{
  "n_layer": 15,
  "n_kv_head": 6,
  "head_dim": 64,
  "d_mlp": 704,
  "activation": "geglu",
  "qk_norm": false,
  "attn_scale": 0.125,
  "tie_embeddings": true,
  "init_std_qkv": 0.0478,
  "beta1": 0.93,
  "doc_mask": false,
  "z_loss": 1e-05,
  "train_tokens": 723000000
}
MLP neurons of a small language model. Each row is named by its layer, matrix (gate and up: input weights) and neuron, and shows model dimensions 0-95. Each number is 128 + 24 x the weight over its row's rms, rounded and kept within 0 to 255. Numbers have three digits each. A neuron's up and down rows have the sign that makes its largest values positive.
A block is one neuron, or neurons of one layer that tend to fire together. After each block is what it responds to, as a language model described it from the Wikipedia text at the highest values.

L12.gate122:120111160159107066136127164102104132147099132104113097088125156166112145099156114128138128153110128122171170121112116110091102136142127138105180149135121151106064127137116127103125123127111086118152160108136169096126148123166135149128120085108114126126127138133105143149184157131118151130
L12.up122:127124127145128135079085117143108145166158141094156151147142125156108149172101117112092187153119120136084123099142138177138135081109144098109157128118130135129126122109092149161109139152108137108128087187119134096128132201159106133105111130104099125161122120135133117144120102126128116122
L12.gate167:120182133141139103124132188144127108113122158124102146089082144127117127114126085134159082148125109089104141161144127151119131110149153127110120128136097193120119116103129148109151148166148184096117107125123121111164153104086135109087095143093132177115128112140151102114116119049140144140
L12.up167:137119132142111126131082147136132117122166057123134103123160153156132137167099133122131136078114142131094130103136107125113130119082121128119155131110126134111147125106147115129145140129109146151135135151125149102108105108091124149156122119132099182136145118150144168158124101149134121142
L12.gate288:119125112114129123105111145147115170117086097126108154116123124095138122091112122137113128123086112151129163163131114122154147130139164166067171155171139119126139128118143095153142098163130102071134113145126117096118156185120140161130147143117104177145112114108114120140129141179113131132
L12.up288:169133085184101101153143150124114072179157117141128109126139105128103119109145103098122135141088112166124140132158121159136130134126143124080129115140138127094122170116120150084142188122116174118141114121155117106119103131146118139143106134136113134122121109098158131172152099136144110133
L12.gate313:107136134126055152114091125193140158143088119110142166094089182113182103121160129130125168146128146094100115130112093142110146137125107128143135141135106166112102134151163115123141153113157130112147110095131107142115114142144152099123112132130115153115108131115111129116116108163083153146
L12.up313:138169093189156082104139147116116153126137121108134117122099118147124146118153157131160135109135109096190149159137147170141124127128074132078171157106121150180133134120086131160120096110167109151136151118098152135139110151176129169133083102112124138143135184130099137142141115135113140115
L12.gate342:151114117135155121136161138137137115124120138118123125123144134141151100085095117159128083151131125126158149109123121082105125067078107133119162097128149112150159096124137120107138122088166138139123112143119122129124093170135143168107109104160159162153135115121105156112143160159109128163
L12.up342:076111136152137101130099102110172118166149104104117133140151130133166116127149117085158138098110163156133112083116139157112093139156095115135084101148141090116132162144105068126114093093152075131184109130131116166144169189140115143099102074098143117140124130135132121140160128128143101070
L12.gate349:190168128161119117129150163145129133111141097097147138143074130132105084136109138118134121132103112089094123116124099103128111111177120105143127126135093111100117133106130115076162231114192126097128139103152111093115125124094121115067129140116118121122150133115123126154104097118148107119
L12.up349:138129087123107137098140165138126153137182110127122088097108139134122095127126118164150129109190113123108147148092122161168096137105106109141142112147134160093112124132127135098105158127145103132143140156131143168133138102113111145124128124093109104134136166106173138142138151154117168102
L12.gate548:135131145153144105137132165137147118104115078113130109121122115116125083089076109157181108101111117141163101131102138155140145137174122129138148144136142130144102131094175109157163111126156161095096118145156148137100155153143137160144108105146105161117130129158138138154172147137104136145
L12.up548:127147081129102122130122106107160126136125112179129109112099140137167123103123089130130125103125120129137113127138150148151089146158131139151157076092136104126123133145144125086103126102114131127057132099111142122116142116145089118111127150078136131143129139110109171148123166133160116098
L12.gate673:115111168103161111098108116159143103154083161129158132100109115108142123135110123150140136092147107147138144149110154130157111099117155120140158087122143124110095170090110138132089150118132110095101123130139122162125165139162100129146070104097115153138102139166154105133153160139115071149
L12.up673:099149147151097108167162097132125131136116120115135090115120154129115139108169144083104103109162134129131112150131063123108124169123123119124182138107147115126134111123108132122114164151152132109163129103143127098093155083127135155129160102153147141127138100143114120123100119125096140105
Responds to: Ends of reporting verbs

L12.gate6:149183073146152140112097148129075139138136102114136141125120149106141118103141182085090133158147117153119141160122141142117097126179130097136124143101134162152119091079140130169120153135141121117091107116103130147147153120095119099126168135111085123123114135161138137092149099172089131136
L12.up6:140137157119154155144174109144122154095147118097172115062154089154114104107120168146100193140179148100129131137089117119108103088158162141086129105147118120147116132150158133139124140156126155102151162159075106144108146143113123127106145134122085072163123152104122126134123106150136157187
L12.gate28:107171113117112087124106127109132142124151075097155101150120116143131116163139134115132126092140143076091157128103129133120125102167117101124159101141135134137134112138103139133131160151107128147115141148131086154141110149136108116132121135156151110096175157157146098106090146070147117152
L12.up28:150154138174129125156125107095209150120130145165167117157122124128133147105127132119128106141094124049137152086122085125137148104117130068127112134103123106128131136132142104133119133109151149092139155161076143165113179169117132125110121114163142076120167129134133123139144077123132078159
L12.gate104:107122151136124110155112136120146096141123132104160123139114105145088099134120100152135142127132083134122158135126115105116149134164128135124123174124115085137115151161164116132100156157114070127146104112128139135152138162122164114112090138136100130106109082118125119129095124105146166161
L12.up104:116126139089148117133152112101142135113162143137148109175161153105126089145109117070170086126151161127112125107143097126111112136137138144120133132117147089170131142098141126157140137143089157165116094125111127077138143155127122075145142114114135139144139149166126137101133128103121105125
L12.gate190:110140160139146120137103120156105104107148135147115091088122118132105138135142122137162101123131146132110123101134128085140148094169156163145113125128137107111156128113125155075089154192171141134125141156133141165104152172139129121131097083122103147129131157127100127079139080136121122107
L12.up190:141133185113095154120125122132085121117128119146138097089090141161083143124098126136153136123141150134119157151149061103091108112109138139126141147104143111147088130158118159148090080134143121143123059169113136101131115111110126151109110145115121113149150096153147133129172171108121150131
L12.gate240:159122138144122142136118125127127121119084096098104138100154102102139128133130148149119137102147101143102122118097160073085101092110111116137136109147154091093143108101193144149117107139139158136168119122138126115120124087102102140100112084114105131076092138155110123137141098130149136160
L12.up240:111125120136116164141124182155107129112139106136153142150145122102140095128108151157123168110129093162140123107159104132091167132112141140157141125113176060125118081142111129181109114181146107112126076143136140144106158075154127112158129114121142127188154127139103111116119126074125127116
L12.gate486:116141092103108155073108145104129101125118101063163165093139150153125102099123127144115144121144161135098125097089117141118112129174159125200087133124156134093122112180151145109105099166100125177151119131135096104112155169129138145120117095151120129104169181142122087072155125144129082168
L12.up486:107137126116134123117150134149131131090099089095089140101111105095142105080106131118125116111149129141170125119134098138124115089122096135141103091112122128117123149132153174137097114200128071152135162139121159110139143111148110151114079122147128163143126096166144142128129172134132123106
L12.gate538:118131152129141126109111136133103131106162129107122140144134145133175127119099107123159108142121125113124140104124139109168111148176130134139144107134125090116132116177123160104116130166171150124150135113156132131152148094121127136171093099161103130131186084182143118118150142149114086145
L12.up538:080147107120081109100129127106118115123112118098109127092131118137118125083139144150125127087164136167091140121124141147131165154124113106133153121143099141131124177135148120122106146150116155128165110129123106172165129097125150144178136112170093118111149088146125105094121138132118125165
L12.gate566:153124127131113152128124145123110148123132078121137160116142125094130149103103135104160097150174096118124105106126119174182110119094096103110123123153152118108111137082169113090133129163148116105155133151092112121132110142102175138119163159087091179129105115127115098074099141137143133132
L12.up566:127124138147143145117160139119137131123125082134143154139131131115130125078175117086163147141133173116099134089144119156095133130084132105104148155172141084114124093147113135083103134183152174133149161135092149142131143109135105161123129073138104150129166108083112139131147181136109127109
Responds to: Mid-word fragment pieces

L8.gate62:122117124181168123134143127164063125120091148054156123085147146182136118117101138120134151113150134150101108094124091143132141128110138143125093181152142194117118128090118100129115142146104080112147152150110164140118103172123103135143112121136141146161124119133119136134120120149102128110
L8.up62:134133138178181124133134108115114116137100157140133123132147108117095112156096097141161126159145159150104135126142133142111130121130141167139089127136167116091130132107108114090099150068084139172156144122104111143112137110159078142114155123134149131133130102132172097094154129149131111117
L8.gate98:092115114090073126151131102107090133159110140111095109123106104110126097171171124102111161134109112169112147152118116117142131101129118180132092104125121123122111101129149111125154101136187139146095126143156134139107116069131177142102133144122150128090127155154106145167157139122124123157
L8.up98:122111093135129104166159122134152050121094128129121085111104128095127055146143133100130137153151157175181132131105115158120156138158117106154138114135133089129078128127156161149158111097135119115143090153112159144148184158140101115114106132082152116127149137097143161158160129124131156180
L8.gate99:104128179160121108134128102119117119123102108157106143159111144144103127150090185099149117146111138132054168134144125115130118105157149160122172088114134153099104104170134160139129129159139108129158120152164139112105099151165146163138126146128091144098138163141137074081129163107138158171
L8.up99:122114088131109144137157072135140119153112109101114072134102107103134154120157136113129152131106127111136095097140123081127165159117119090126125076076119135131154100092148149118140134124134126109147058108103157145145112120118166186130088150119115155155139175074133119105130075117111099124
L8.gate119:088097089142140094139135119125070116147109092118104112127110108135114105119135151105155173082117149151167122080147141119070117107107151132144125119141090163156069102154116125124112168132094143139151162133112112138124090116136130130136154145124122164131200118110154090129119114189090139100
L8.up119:107164145159113075123149179106128180103125157129117110150165141097109103118102167158110111129200156145161122109150104102132097139139106159126124139109132153101116130103187149147100084132163104107120120131140169109152137091119120103150124135149139134109060090098127105121123150131161125168
L8.gate121:127140139098106110119135131149144142170115136129075120116085108152158105128153116170119100109135189159092135129091074150124045143100132151110183102113155148130094167122076187099123139130131116131128104103161135155090122131156218136124125138115139132123118120113160155144165149084116173144
L8.up121:146143157112111145131148096147125130121109135129100126140124104158129124096108130121147155171181128122140132136173125152121108123088121122086140111120112147107120103132132126170126122115068150126156105181147090128112118093116165118112140173105127121136116172171158113085166159103108103137
L8.gate455:108116143160085126152148105158108164120125130138125104098131120110117132117066087125148160145165103110126100153111109120109138114144117130128106127113104135118050144138168130094166079145069117109190137119123146121066120128150119147135159153089093115134131117139129121095164152143146139161
L8.up455:141125140154180146170108123166109099099117127083163121089088122105116122165097113093098131118132134179134131137168126145087092127120125113076152096123162106099128108094120138103132120121109126117138146144133112119076132140125148143135096121115140143183182128144106119119127134124170139091
L8.gate560:133107120146107116121127121157131113130155175134134115160154108170108141137141126140102150132165084135111097163144124154089158126154090092109108147174139108084141092127117138127124139132077150130142124118115136105106163076109119099123124117130152130105142159144130113169140136154149118160
L8.up560:185104145170155123137122145129130108128130159133112124163124132086163099164140150143113124093150116073135134169113112130113111118149100089097103086107172091089107152112096167136120104120207129148146148140155093140100126083114168115143111137092153139147134162102145096141094127130134109156
L8.gate649:122093102158128109121143161127096148099111082133175121175135091107130149099081079142094123086081102105123109143159181132134114086128121105095115111078147151150151159104125123122123078140172187165149135136116169126119163109153074135130112137139101129130120125168099111123112100099110119115
L8.up649:138091132139131131150151125116120126105146097135164149109133094106122125082109163127136143106172086142157111143119116103107100118127117098105151083129138120138128116142117131130134117144121094062127104100115137120124152094124124098172112122141108130089106120100108110140135141156110163093
Responds to: Mid-word connective pieces

L8.gate78:106100132133111111134125154102161213088062144137088122124115096119101139055103107104129131132110162088123131120109121149133116086152106093132146154098110139095145135123129123091160144144148121101157120139138152082107099128114134093097084124150151120112126135134101094155138113116125135070
L8.up78:131140134113171083143112151125140135129133186111152109126104121135094136142143148104143158124076116133138135098146110113137135165099118154111135131079088118159155146111099071135129141138141138112144141113176138113114133082114146092082120132145112111137141154107163088147141155157168079116
L8.gate151:143149118118138076127129097131089054110104124161165155132124117109141142058173097142115117099085130125158150143111115141104133102136119136154129100134157138132137113151122121143111108092143140100128121126140175091119114117108135140122094164095151104158164167171148080124135100143124108103
L8.up151:114103099092132194157138090126118110125132113131092111102097107123155166095089157070138157093120124105128108157120138145116090142120098106114121105114158095106144125144139107107123165101131125115137122122117132163151131185115129149170109126144100128109112148116137131092173114117117124147
L8.gate177:090166143068147100159139159143118135133094094129110099177078136182128120161116085125140097107119132143126085165118126154156117107125132116126141108146111113150098142075127118117092165098092166128133121150137175160086130166171149166127156124158098140111157123122136144168170099109113108119
L8.up177:121107101116095145098116137152134151141121104112138148162140155117138104159142117102139125088144102145111091104083122091078123145120163107126096131151133127111108164130186112144155145128116123170171168154145150151096207151072174185142089169144105094103168164127148160155120129107107137127
L8.gate287:096125162121102092085127103124095118116122150109111098145137135100112127088108092133117115103135077120121098123151122117112140100123085106080127138127162127140126140137178140128056138113081132159149136131119146122140150102137150152121125159132093136119143131142116158130106076138080129152
L8.up287:113165124128105181122122132128100127102109097153121133146115149142135091120102114097069123122154119140167099156106171170122094125140132154113147116155096157140106152098168095127117110097126107119127158149121121158152112114161122165067164140113087140131127107119148146117127132125139124115
L8.gate348:164139133111119128161127123122147142133126152105138126094141105117132115143120112159122146105158149141119159150131135114161121079124119162162148090116148126125137165124118118165144131147156104151137153113135169103136102146137142136118158150128132095140116146109161151096118132115092148078
L8.up348:110160095101090124100127094103159131089129175132102127125115119178130133122166132105141119118158172168125134119127109158120171137131111177125136127092152149118091178143131118162131136168166149086177100152146140122137121123147157139157109155118168128119183118114160113102125141109114128109
L8.gate389:151133138164125150126164129111091128091167125158146167158152113080160156087118121094114141080151106098094130106125119146140114132133141125090154156144125126121169129171154136144144120164160095117132140112119115087129142135132124119137088115133086145115137128158129176116133141133115154129
L8.up389:116136126175181133147158109125142090101087119098127095132154101154119152147128148127149143143106102086112126081139085124137140070129143147180157107114132161140126151139117116125142105156122144170179131131138167155120118114134121132122129143170177133105135098145126121148118134136172145111
L8.gate534:082134119084136108126121127144154083145112114123133126160100148112131099130137132167159123139136116150125136151091143146097107101103124105138129132171121102097106134131134080147094150110120154109138145107118103134125132080119149142095132100126093151139169155164127145148139165146129126155
L8.up534:123147096155116136132124108152121162121124117081112151158094149138171127139097127134126116113138126118087064143164107142112156112122139168126101146142091123146162150129129139147091140093135088104141149112095134092163121172147151091115137177135104110124180182156086154147129138110107090075
L8.gate694:121106144131099157154123155156097138152107145164120127135107155139108123088115113146129112106112122118183125113125121128143146109122134137157103144182138162206089112169129124164137123096161113133172120167098145080122106104109164119175109145127126132126152126138123142167121096193136101129
L8.up694:105098076132136136109134164123132097127088147161085091141078118111127152106152118088172110094135122127082117123123129137103177114099146115106128075139171158162129116127138133157128154097110124123127159143125157129102100066119174164116110143138176146117152170115087104117084119153153111141
Responds to: Governed prepositions after predicates

L4.gate461:138146140160147124151124135150112099122163103123141091132140126137154115088073150122100160160168097138123144138144141185148147134136144134117162073119116155113154135115150149113085160164051106161108094121163136151129118166134122101163115153111113103125114129099134168186173104108131116160
L4.up461:132127118111130126177147156106082114133133144146124127112126123130155153132127130156126111144143106133111136130106116190161115108109165097112135075145154169121113124138141135106103103124090122147107118122115120095113119107153143095112137147119106092113146105116101123165156143127096131046
Responds to: Clause-opening function words

L4.gate428:098169111146106104142104138138122176111140097120084120127181151121131169169098105137156099099167151143075122104121119141102132124135152145135109106164147171124119137149136085120068155141122112148096117124137102092179119120167112141126158158139175130128076124106163128119153140123133156084
L4.up428:112136076107106120111127104167172132095099143162153100145124129127121156107069117151152136182183139109126096142117165179089130134128135102122146124108097121091153083110128105139079120109097122136147150141107146118135132118152103105142120134113146116151158125121138126135175115117136081032
Responds to: Preposition after verb

L4.gate24:119131106135089112157190105118148100128104136113124156121164135184146126083133159068130109101133117131115134121141105152119136131107091137104174122115139101099109094103139136142128164181111140104137141102139104108107127117116119139144118126128078122094099105154167154140132089135111093168
L4.up24:167140162162141126136161126185158118141118136084142087134127194161173100144084139120112108123152126146156166151139115167113151120141118154128137126149156145123147110111145126151113155160143130125125111085129065114132089112149137098179130089100121134083125111171133143075127108149123119092
Responds to: Word-start fragment tokens

L12.gate60:085101138131105127156113104127123107161162107151116142169118146148129127112106148112153148142179131123140086144138135131145102130082097108162131172115144093159116131135077125102161125184139138132139115110116108180123157122080095116118152122135121141120165113115158117150125134122145116135
L12.up60:128170113145160120135083134133096103137176147106137123124137125138140143125124141120114123148141120136107127111102113163126093138101142112182126083138146109128087137096104126140170116161116150130148113157132095165108121153117151098114181104129069118118148106137089087105140144148133126102
L12.gate93:148104115146141096125112128125156131097105108131126133119099143097105093142105125129128106077138136140135140138135077137141129161115124123152147106099127136116099088149185117133154181154130135151118138184114144127101122117137148142118124153143138130153143078140147098122166121132138097130
L12.up93:099122161101129082093118168128124131097121114113064111104119149133121153091079148111127115146150128138118133107141160103153149112103148144105130112131102100160113169136141151118146079139168156168176113129160121135116132136143171163118157155121128169147138158122148123120150109161121107126
L12.gate153:118102123137110126138134148165159141116141098135141138138105121141163166124097134165124111108143158110125118101129163094116164108124157113107144132150143108148151115056152105125125131112118168114128139157125135131075113122079136109108125088139122146132119104102120125114096152104070136124
L12.up153:131112107113103116127124104136172155128093108090139150114118104101136146076110120159130079114168118112111114116151165112125090126154099133131120162166141101129155135112098146169172150129166126163116063142139131129109157093121112143106162138120119105105148100117114132161120068116131126137
L12.gate326:127148099122116123158116125112151107109117136129090129118110127108132124122153122159130105089124122127135161122149102135151161109111110107151138126148143109125082125119108176193168094172162140083091134170142142147104145145138124134109105162076132123112115134163145161134095090124124160127
L12.up326:095100133164085162157152145134118119146179145127145119145136120135124149114147110118122100104119122112142115133122121133114123129152124139135102157112133097118145098139140131139110118122152119142130119117129140102103114100154154122161143117123114032108118075102175100150103131127165140110
L12.gate399:093140161132092155154106147124123158120147155118102101136124125090138092122116138103126175162131169124166111125116190131178109129128121106120113121104128162152114130156115108156109090161108174111098112130111120109114140131101122121082094156159113109142106096165119076124121141149126140117
L12.up399:118144111112143112115135150150147125148154142074125128131138222132089125129179097157168127132161135120131123122162144141112103112114085106095135117145142138136136153114113173169127151196104130164091163133116111114169137140115139116080115135087117129113139140126131117124090110162087125119
L12.gate400:133134094125134112124149173128144129101142127147104121125089099113143160163150123111115125098133125104117182145114112118103106114074125133122126127135120147131115089080114113150143125162117108121098127166164118098121135092093113160153111135112139133160122115144125121135106171160159120148
L12.up400:131120177130124112147130133134091143094134155111144133096097137089108131110135131148145154156150148126147108121113134127121068141136126169138118111156137137089120112100151127124125123137111124115098145115131106105147119112131124137142128130147116135158159118119126123125140136153135099193
L12.gate533:141146158102092116115122162144137136119088113142118082146148153171069146149138152149153142145148095128138143151117149132090104117123118110128120158112167116102139090113127154111147144139112106089169099157117119121124128087133141097122120115118126135111158134150168165147122128167097145168
L12.up533:116088122141141125120135122145140117090141189085127148202085106138125127120176155133116102112131125073156108146152159150086174092140139137081159093110130087144141112093156100098101134111125142113128101138103108124072121112116154112120163128164088122152147171154087101138118087146130150147
L12.gate613:125109136082131144127096135142143161119148136101097148123123176148129106161111102177164145131155126105162126134156126154115117088139144109134134124081140086101110103129147167140120080122159128095140100144106170146155145147127107125132122149149107177108138154134170129108100133135107179137
L12.up613:055109120163131147155101135173136139105111123127152134118129193143087152164073155135095153139170075129130167120111125185136115144152142133126098137121133091144119105142140130144159136145187133084104107143088115139092104143111158107146127113178155146151133172134138104104151104122125119100
Responds to: Word-initial prefix pieces

L8.gate82:137117134158137152111122091122116200128122143129137153139142166123141150161128126123114132077114099171157104160128153115133112126122135105114121139125109132093175144123111140137118121152145142144109113154100135141156148127131155143114166138127126153100137152124130093138131149111139089163
L8.up82:155100110101121131109129125144144107085134129110133125136106115187139125158123171121122185101181103104083130158119169114131101069119122109147156123123126130146144152124173143133099132117185149161156147130186106151102118127089149116126177164134127123148106096127096087100144080123147140148
L8.gate184:157102133142160118135174137152114162124104134099127086141135144086101102149123160107123160142153119120143116121161140157140173145109096082135140084133121070074122122132144165137087103172179101087169102124094134128162128151149138134161137119105158154086118108091124101115128127142100104167
L8.up184:120123155117099173144130126156130134111143116126115161119082164120132122164111142108145118128087141114147120185152137115145115157136121067112172117128127123147105114119115176130069160153096125094129132118104085134101116131164109156140126141132075144117117095136083119118134106131153138148
L8.gate234:099122124150118102158128095135175118106118098091104123157105130077123154105130122121139100097146127088102149170121126157156165120164136130111160171089094124117151133108139149134152153116130122108074109159125115163107065168153105119112172116160161062133081134121156098108138118181170101077
L8.up234:104158124093112158141148121143136107111154105076109156173097151153108136117135153120107102113155105114082093154110082124121140146123126113137126114071151132170088122162143108147099108174153130132109125139091120136117141135094134163106134145127162153084121121141123124090161158127129099110
L8.gate421:121115143147168110151113128121134142107139163131127149108119101147137097127121125103116144118138127133106099177159123133144146115139136143117135087143127143092144164139153164105071148126150119110149121120139084120116181148094171093154161115136135146116103147112124156174121112151096152155
L8.up421:092107149126131114144126137168107135096155152143129133098106141152154087125151135075101118123156091122119164093160134128140102151154096172109111127143143125136148114120100116095149172126101092105105123113145082130108101168137116114153139128150179098120159146123072136125152128113144111146
L8.gate444:062140140165101107139131119145115070147142125146109164119113099149130129128124187133123118165166118096131147145136112137109163154125109136102144115198126105122120128127104132139147171143134088117099119121145140108107116093124155125098157121144134096113084103144102134129139120160079126087
L8.up444:110103103129076114115156068110105134090083074136088126141136139138130131159121141157120145126132101151125128129122112142086122087094129079140139126110135126086144138143162126152091164134150123110114106120100110117137151101106120196100155147120153119114100118140121116128144099142120140143
L8.gate520:139130114113115136187131125131119140163117128156138133148104156160134132164133127098161151151114090144101130161116083144170128152115147083140090137129129106147111142113131130158163123161139123139115125127162143127154157152141162111163131144123161127147136167115149134127186121132120114156
L8.up520:151148162145104183137102129166168128155128163124131134182106145118113132109183126104157102124114131117131112132112165095124106113100143154120155143127139136165114166129115116181130146117151113108121114086117110095088128161113101146105131135144135143137105132122146105076145125165160124129
L8.gate581:104162117121114111135142116088121085113088140124139189120125138133130092134092127135115140111146139127079124128135132127105130116130182113154121131106127103138102083106107138135111119132189152135131137148084133148072153116149106126114147117118152096140129121088134088124113103163125191133
L8.up581:122155130147132186156089135149114168115096146161112129126169130095102150173126137094130129179175131160097109117171129112107109143080134128117167115166129089125139141125147117137113115120157151140085123123133182086085097114142161146144125127103110166086067134098113109120122112140115100118
L8.gate641:166129160143117139119141144088122112139122127093118154111127138085153138104152130108129165126127146120172143164099116164116122146124109129117092139132102084129130170153109122132117121160176072160095143129085155147150148151090181169125141138110139137137122101138133115147139118139123102157
L8.up641:126149128136110152163094144146141131115134155141092122117105146176146145110111138148102143128167161132143168158170103110102137119155105119096094120171112130138123125129127078097107105116139085111124141081137127140121154111125106153129129149143124144120122130146127104128078111126126141180
Responds to: Split-word prefix fragments